config.toml
n_kv_head = 7
vocab_size = 8192
activation = "swiglu"
norm = "rmsnorm"
bias = "none"
tie_embeddings = false
warmup_steps = 200
schedule = "wsd"
decay_shape = "linear"
train_tokens = 458200000
MLP neurons of a small language model. Each row is named by its layer, matrix (down: output weights) and neuron, and shows model dimensions 149-297. Each number is 128 + 32 x the weight over its row's rms, rounded and kept within 0 to 255. Numbers have three digits each. A neuron's up and down rows have the sign that makes its largest values positive.
A block is one neuron, or neurons of one layer that tend to fire together. After each block is what it responds to, as a language model described it from the Wikipedia text at the highest values.

L3.down1107:115188155096117164044152134104156095119118101125164131131098195125079076127172145087153104124127123188126124096157140103200078143141035125087084133101119176182097077108161202130136098105090082191122119104127088156073158148116136133134144075130141154145083119130102196097123146126136190151094120101103218155126139112141101168169170168117108139140087155173090198087140117161177155097112140115108127086154099157105118114107084105132147148122128128090
Responds to: Hyphens in compound names. Hyphens joining parts of compounds, mostly double-barrelled surnames and place names (Saxony-Anhalt, Boyd-Carpenter, Saint-Étienne), also inner pieces of foreign names (Vit-ali).

L6.down62:130105131144132106079114112109081117153163127177116175115110196153081179210107155093078080132164115179081100148159139131188127147153136169106117159118134126145059125148110093066114116130115188170096136102122128104133118154132122104162125167200111117108112087120162166122154132085137142085112126122132162142077138095150141066114130196154145140185050176101115187128105091128182120171143135101148130111135060099141076121163104148175153160118119097136
L6.down63:023117108167152105146085096113138149142127098139152171173122103114121090082118133111088134113119137115109140120137150185176163067124014160076091142193147160088107120116124145133090129064105115141156112138103143110124151092160168124124136106138123138126131079149134184152088153090159115144197178170120155159174113126155145137123151128106149102100168173120202190128134074150196065138118096171137166147104159148137151109094098091062074156171072118104
L6.down103:104200130177122143154096112106138123092112132110157157108130127161115131166113101137145116102121179108099122138112137163117152107088167114128113082035090135119112097100072119133188139136187115125136144146127080162131158140117103144148112099120129098144164109130112124119112115139127116115119213073110083124089150125105099154089096122155116130119104170128064127112165192141115134111161137136158099149182089164146142178134135045129091141151109122118
L6.down702:159123104148123097116163128124126085102133077171109189150125096114115105147113125104143178129155178129116135177129149124112094139151127116127147113178159173086085069107149105168162149105149095075146127090156143142102130083094122156103140114121128181140108077178161172120109113183089072111082112151111096171085189145093105164171100140118146087092155133092107135129127114171196198101169109070120087101145193111135172129155106140157069137113101134127
Responds to: Compound-joining hyphens. Hyphens, slashes and dashes right after a word that link it to a second part, as in Rhineland-Palatinate, caspase-3, T-shirts, and Atlas-D; weaker on stray function words like un, the, have.

L6.down179:115106110146126197139145122102151123142134151163124194147136085122115183079156072164087093117086125101133149083085081151138107122115124144124083157182106154140090095183130131138045126103102100115166108149175144142141170123099099146103146089125147118106137137129154130105166239122078092129213129171125096122119140125195196137085143155135100101123080068144143166102150120161149113176078154099153121108091199074165107064154146166094129104188135131107
L6.down595:162133083112154127152086158174127174109146121151142130150104144085063142139108164106156092153126145151117149225119067085111070068150134100113164132133144138134192052130106106140145129121123157105143159078181150132112098171079114146139176154123071129162087132156078099174113130113101138124093135137168142126137119123126157140101062097079071125068134135172108147094156099095115135152121169166147133122124165111096116147167105147099125168117104113084
L6.down1034:171125147147094113186156097091129175123125149126122148120114097152075129115128120157110089104111116158069133162110143099144087093165134135128133133130158105117096168093082113100130112153110125061160044113168108104101139153155158136152091132110190132143140101139121134101192139108064134126176105111110097102112133099076163058129166116131125110158158037104118107131115136185127124225101119129157102094114112125119144153113098149112066140158143104124
L6.down1100:158205160136112161143110126100142129077205104131060100145168103086113130093143138118099149122099117102125172113169138125122050095190132159113107144181131086082132147147084121128131158167098088125155140097120171131128128094147083153124098153151203125182166113094142068099174105123067140076068094095130070098115084106120111089145141152146138164096137056082151088133191165171212121085138080144116144168081121121093117168129114124117131121150071082154
Responds to: Apostrophe and minute marks. Apostrophes, mostly the minute mark after goal times in football match reports (Clarke 25', Jones 32'), plus contraction and possessive apostrophes (don't, grandmother's); weaker on table separators after numbers.

L3.down1027:091143122188117127141153119158137167101069125128150129166160110122133098114164146187137109061109101141204127178127108069071163106146065098148111091150108174142106172063078123095124081077137083129154091121123109126134115178059121078091121102167058117167141156153121100108142133124083135166156111188179148100145168132182144103110101143104111171141169115038083126119144163119121111124146143148184155098096177169169152096124115128102131093122134118056
Responds to: Mid-word pieces, apostrophes. Apostrophes for possessives or goal minutes (Painter 17') and mid-word pieces of names, often in football tables, e.g. Ferencvár, Wolverhampton.

L3.down967:135185085137133139153122205089109131028132166126113105120092115146083061168135112124122107167117188133108123140148092098104118115120150150066217152127082137112155164176115137099123098096224119117126125147108116167151116068137159123157149117108154170130146098123160098127119113160111094085159109183071103139089155095141071176090127082101118202137085148207183108122156147109151101113095133184149138117131142125143146097157107062143085170131162092127
Responds to: Markdown table separators. Pipe and hyphen tokens inside markdown table separator rows (|---|---|) beneath header rows, in election results, charts and track listings.

L2.down147:149123100127140129116106107094197126112114142066112140133137144101140134108110119113026163115113205161129123098092188168149170072112125145143117112126129165136162138126106145132136152129158125114112115081084173067110123104182119080117078144135091120074114123069165116110135150080130117111180106113095171140161159144099129153114199081151127120108117106147141150193075110120110132127111167129178094120211130126137107117160097114101110062120186120065
L2.down227:158165084137103165108140183094092138121169180131085137134133115155089105121164110077103135136114097135120158139138093123128120089183174144169152161127089119166161082135141103111097142095140120105143073095121083169154090178075057154115156153093129139109103092151138101105147161096141111129127123168083106138141114076146144140120098131170129073115086147150119095159114096150148117098164213114162126154132141118107159137101144113166109077124114111191
L2.down251:175177123143108147143130133150055096108159056112111100124136154171133195131153093137111131171143114137139140199082121054139111071206168115185139162150137105077165206120116145140112152155196100125133138115110074139120137136175119131171141124139136206134095093100113160105103085093198163082164131122111134134102171056170165129152111092118113138120188123185170057082116127118133137096154165161201138069084108139157077112165159108147188121185162136143
L2.down480:119130089106094163117159132131092165107133143128135183103151126163110106112150125066072105156169124148158151066134135123136160133069184139096112153147095140138145155150090157129071092132155108111121159144123037093103150063169110123119136148122150129111170030106110103111126084105091159151103206167096092107117208132141114177087131087117091079057065127228161127140132184171120134220102139121128146151088149132106121124154115105126148157095115151160
Responds to: Table separator pipes. Pipe characters in markdown table divider rows (|---|---|), firing most at the later columns; weaker on mid-word fragments of rare names, as in Madagascar and Vitebsk.

L6.down100:130051123124139172100140162117127130127154130120125131093113122068097107154065064128176100100113060141154119141099038078152103154169132113167089137168084091142164179105150124156137121088139146048155091101138110080168150124116143140095177090148107075054154111146122142141102156113086083100121186109130162088160129139098145074129110172035115162066197106101154094141132146143152173120153160098123073145113133089142145139129081135095115138106145149144
L6.down497:097079071105105113123208123122090150097127087075135191089150124155125133192125141102108178082089126154105114153108066093132120126080113178146207100088164142151176146002091200129111113161136110131145152133111127124127089123115104137112153175094135082116110141134130117173110123103125120139089140149155103126109153112114137131140122136089153105122141117098083131201132119099150125185088141161072103127131127073082112186175110142184062113162107081165
L6.down582:110155110142133086162136162117145182115105103074114092108158125093127153134200117133089086110107107155185107188122116125067128192109050138121124125148196143177090164078155102189132129091150088165135129106129122105093153094143102159077124131144112108140150159077103158076157112128184147178163128164063105207099161143146110124140143148099071154103171169152138084086127122119122107101153089117147131113100079157106147142134068141153066081209194167158
L6.down844:171146100151123109131160085082203061157161129122162141164101090112142135164131142130159089104111124117121107169111105096208081122138116162131147140121112107151163074120137079066128119128130147139144124106118066148080159146112112125099106157192130102172092055132124151058107135121097158126099127145130129064121124149126134168053162139110137163175102172137080209075132184135179156151137169100155124145146153203119102107122064105140152170123108137121
Responds to: Joiner after a name. Hyphens, dashes, slashes or opening parentheses right after a proper name or title, such as Nacer (2016), Năsturel-Herescu, Genève-Servette, 1994–1998.

L2.down833:117155147165141123084167118097151138132092084154159132172116091107130169109143169081103187153103168140133123145140155097118123157188142147114155123123117192091107143148110103152121126149136115032155163179139070148118093129163111146146168153132120135144127135104141167087131091093146105121122130129136088119141079129111154108178188189075174148164093103146118181100118139175111093148086131169104142159109115139138111138155144111126098179087097160159
L2.down858:160137086078170159141075146099106104125150173095124094181113145101090146142090194144094100147049204141139122110149099130130156107097129082146119096117154132085161074169108108123162147164148136094124111187185196135120163142159132131071150171168151122111144130112133080183072146099131103129189108147128115128103157180116182130118124139109129191147124169081159118126127092135159069120145166136154047110120121179026157121078108120151171118126098095088
L2.down1061:103067145122126125141078236156092097110133161124128166096111126096145116115180144085191072132171108127134132131094133153123085102148145134088159162144133210087107135112104139105074192156105086096126143137122097101148137081154086149155093102104126167127117083150113111130131105146075163124150096117166093086115114118128170105153084175142112137147148170075080192120138138146132172076098168168106156116126034160115119192118102088092168101098102082121
L2.down1062:128139110144143119160165169117130082103121114073134158163164132181138128105161076088146131103099136123107104135096163129151127129154121133096148130210205120107095127156148099097150126159150091155123120128128098090084142112124136126072132092146182103174159146127116155153188159175132109105160100190093210144167148155135111123115101127103126069148131203091109177152168138196213131165140165074136102124118107161148104094101131149112117138074099115105
Responds to: Word-completing subword pieces. Closing pieces of words split into several tokens, such as acronym letters (ASN, IUCN, NXT), Spanish endings (Sociedad, ciudad), and hyphens inside compounds (GPL-2, al-Dahab).

L6.down266:142155138165127102182141138051131140107125082135117101133145125157168115153152143121154142125155111145060137067076111128124072108149148149174120162160098094110109130156139095124149137140171089070124050100078077125130089157125137158143126154110111155175099109121192181115145106109151132062132099136128137176152100166116053106159101155110138110150159118138159104160153138157156067141102156129116127148147067159152101099181116126118109133164092068107
L6.down334:087173175086042156094120148068115141156125169072088204101148103155165153199126097136133161107098179159167115110181146136163112148121138116089117141063148147124102102115084158108133156167154154153071127156109096163100125099144161129195078133094157148114108102063136112167103125085156126161121105109108042072116117122196095159175083142098094120162101119153166104144139129160098129105144121119099165157111141152127146164163094183149157191156132123124
L6.down616:151114113062164136195143108097114126118054141113086116090133125085086115135125058081140118155095188137156123160158082153110076108135125163135178042119107092090118136189090128109102112133108134143078123127108093109144127140110057119115157070119109131123123166153152212123076151112053140125114084133120116133088123084152059150126128132091153127115129100166107100104132145152140123180179145112141128118118084085141146106095146133059106129111107099139
L6.down1064:096176172186114102127141103053150127069113160110120120108126153112100126158055120171064105131082130091087180147106128152129120134108109152103165105128166123144094117122124138150116116118088134213108075125102112088097082143158124113136190120113170184119140164132142128153138095145157125100168171170134069151142115183165135143132089177134145086120141138199104122123133118046184107143151157118117127151090131168138076143097142085131167126112098146109
Responds to: Table separators and object nouns. Fires on the pipe closing a Markdown table divider row after dashes; also on noun endings completing objects like agreement, deal, stint, dishes.

L2.down298:133157108114148122061177095038149102159119093139182120198099159129159183136138168124161151126090130172108129111131179080179102143123121159104147110068156115086114153123122143104124170097156143112209144146133115102161143116099131092079084168142139141138150132145112110098133116110125046109116149114121136111121152133105162135184183172136173186124165101200131174119145121137133167140127138103122170159093128111125117114123151094118077142140171103115
L2.down594:102107117125119107138114121095045137115177103094125139110148161190155133120110108094207143134118120135189108112151157176116166105101126144108135134159090186132093164171113130131094153160116153119149141152125117163115182143136106147110142148104092173077074094211137128090122064110116129142132113148125045156132083152154102114129138127168122140140128163109093158117107131087153130140128158147137119125128130125112159142087120158171169124083115149078
L2.down826:117137187091157138130082089134154102203110117144121100180122096108169131191151127149155141171133146158089167164120121144146070088156063088127107206058119140110065128110154199135129166131126149152141162176130109147133068139104097145182095150096147094189083146123094145131126146108065145168089152104189120171098148149142110169212164193105104128144126097155090144082123184130082146163125131114127138125067105164153115157095164110134107123105085188123
L2.down1005:107126074118088099119156107154171131126127092149130108146120070114180214063097106078189142180153144154174150151100168146173120175120121082069075086097185115139151172081119114163096159121118139151076138133110086140126147112122088142141139085134141109108149142072128118094100111158115154114092146111106111143099106143117139197127132173121088124067129119151142116099130123140087089147100159138084148123120131118074130112117126145101076174080095112123
Responds to: Inner-word pieces, hyphen joins. Mid-word fragments and joining hyphens or dashes inside multi-part names and compounds, such as Build-A-Bear, Cardell-Oliver, Gospe|l, Gram|my.

L2.down3:150170159135092148120159111145081138111122119141152131101141101161186141091165143162135083087157089150141094082134066111189115085128125137130144099140148117128078123143135108119139116124108090072114051147110120113156150117168167078108156132057109114104190173108151127122137166123118134162141136113132127168045156194130154109164121139132113153109149158081113073141137114089137134174155129141117118082149098104103126114122126176156189171153178084142
L2.down527:088127149150108181214160183149126165113088109099111150102106089155130163127164154125176150180101163118077125147130177133146098148142144125098173145091108162119123169123131076127126046111122113103078126119114113101089081060151163154133153086105135085128167113107157104104106152128079109180179052176172072116155167047086115123134119131121104138121140071104151183129162155102183161172147154114114133210138140122071122123084141131142118124144152167125
L2.down533:150155051060174126116167140106138115172126168144135106114128124154080141106095106110180131089113130116136132091154068059135098075139096118089148056167109092127132111137134138146154108152144043172147113089122091179101111127149085150085183153109130161143153111119174134151148150090107094144145155158107125102148123172097201165127133121164109148148168172142130072169158178133128192150119123185160128130120183144117097148142128118129107098099119081150
L2.down687:147125115178132111119081191111159110138135137085087169182139103133122102185170114141129123077115074145114131123159132141124113151197122110115139149098163113156107128146084180160135142117128131173079129167150143130088112127118114118151146146158203128099145159060155148187173145160182164159133176145128145139117147185130135175119113141141117169178145128057143170091147125157173143160140123171149109127111218123128132158068118061133139115156135098068
Responds to: Apostrophe as minute mark. Apostrophes, chiefly the minute mark after goal times in football match reports (Cooper 4'); also possessive 's (mother's, one's) and word-final pieces.

L3.down98:095097102104160120135178052142147105233155097112133136173104168159165115149132115156191136153090129130135154178124094120171169078118175063087113113098119156120135067123105116092142128059130129125136209136097129100148086101105091134126157075107093063155107126142157158179082144121109101103139185129103125111122110093106145154216133140094153134158151148106158095098060175142185184108141104091128124117142132040138161142187174125086104137114112133173
Responds to: Compound joiners and prefixes. Hyphens, en dashes and slashes that join compound words or ranges (Vice-Admiral, singer/pianist, 4–7), plus word-start prefixes like mid, inter, non.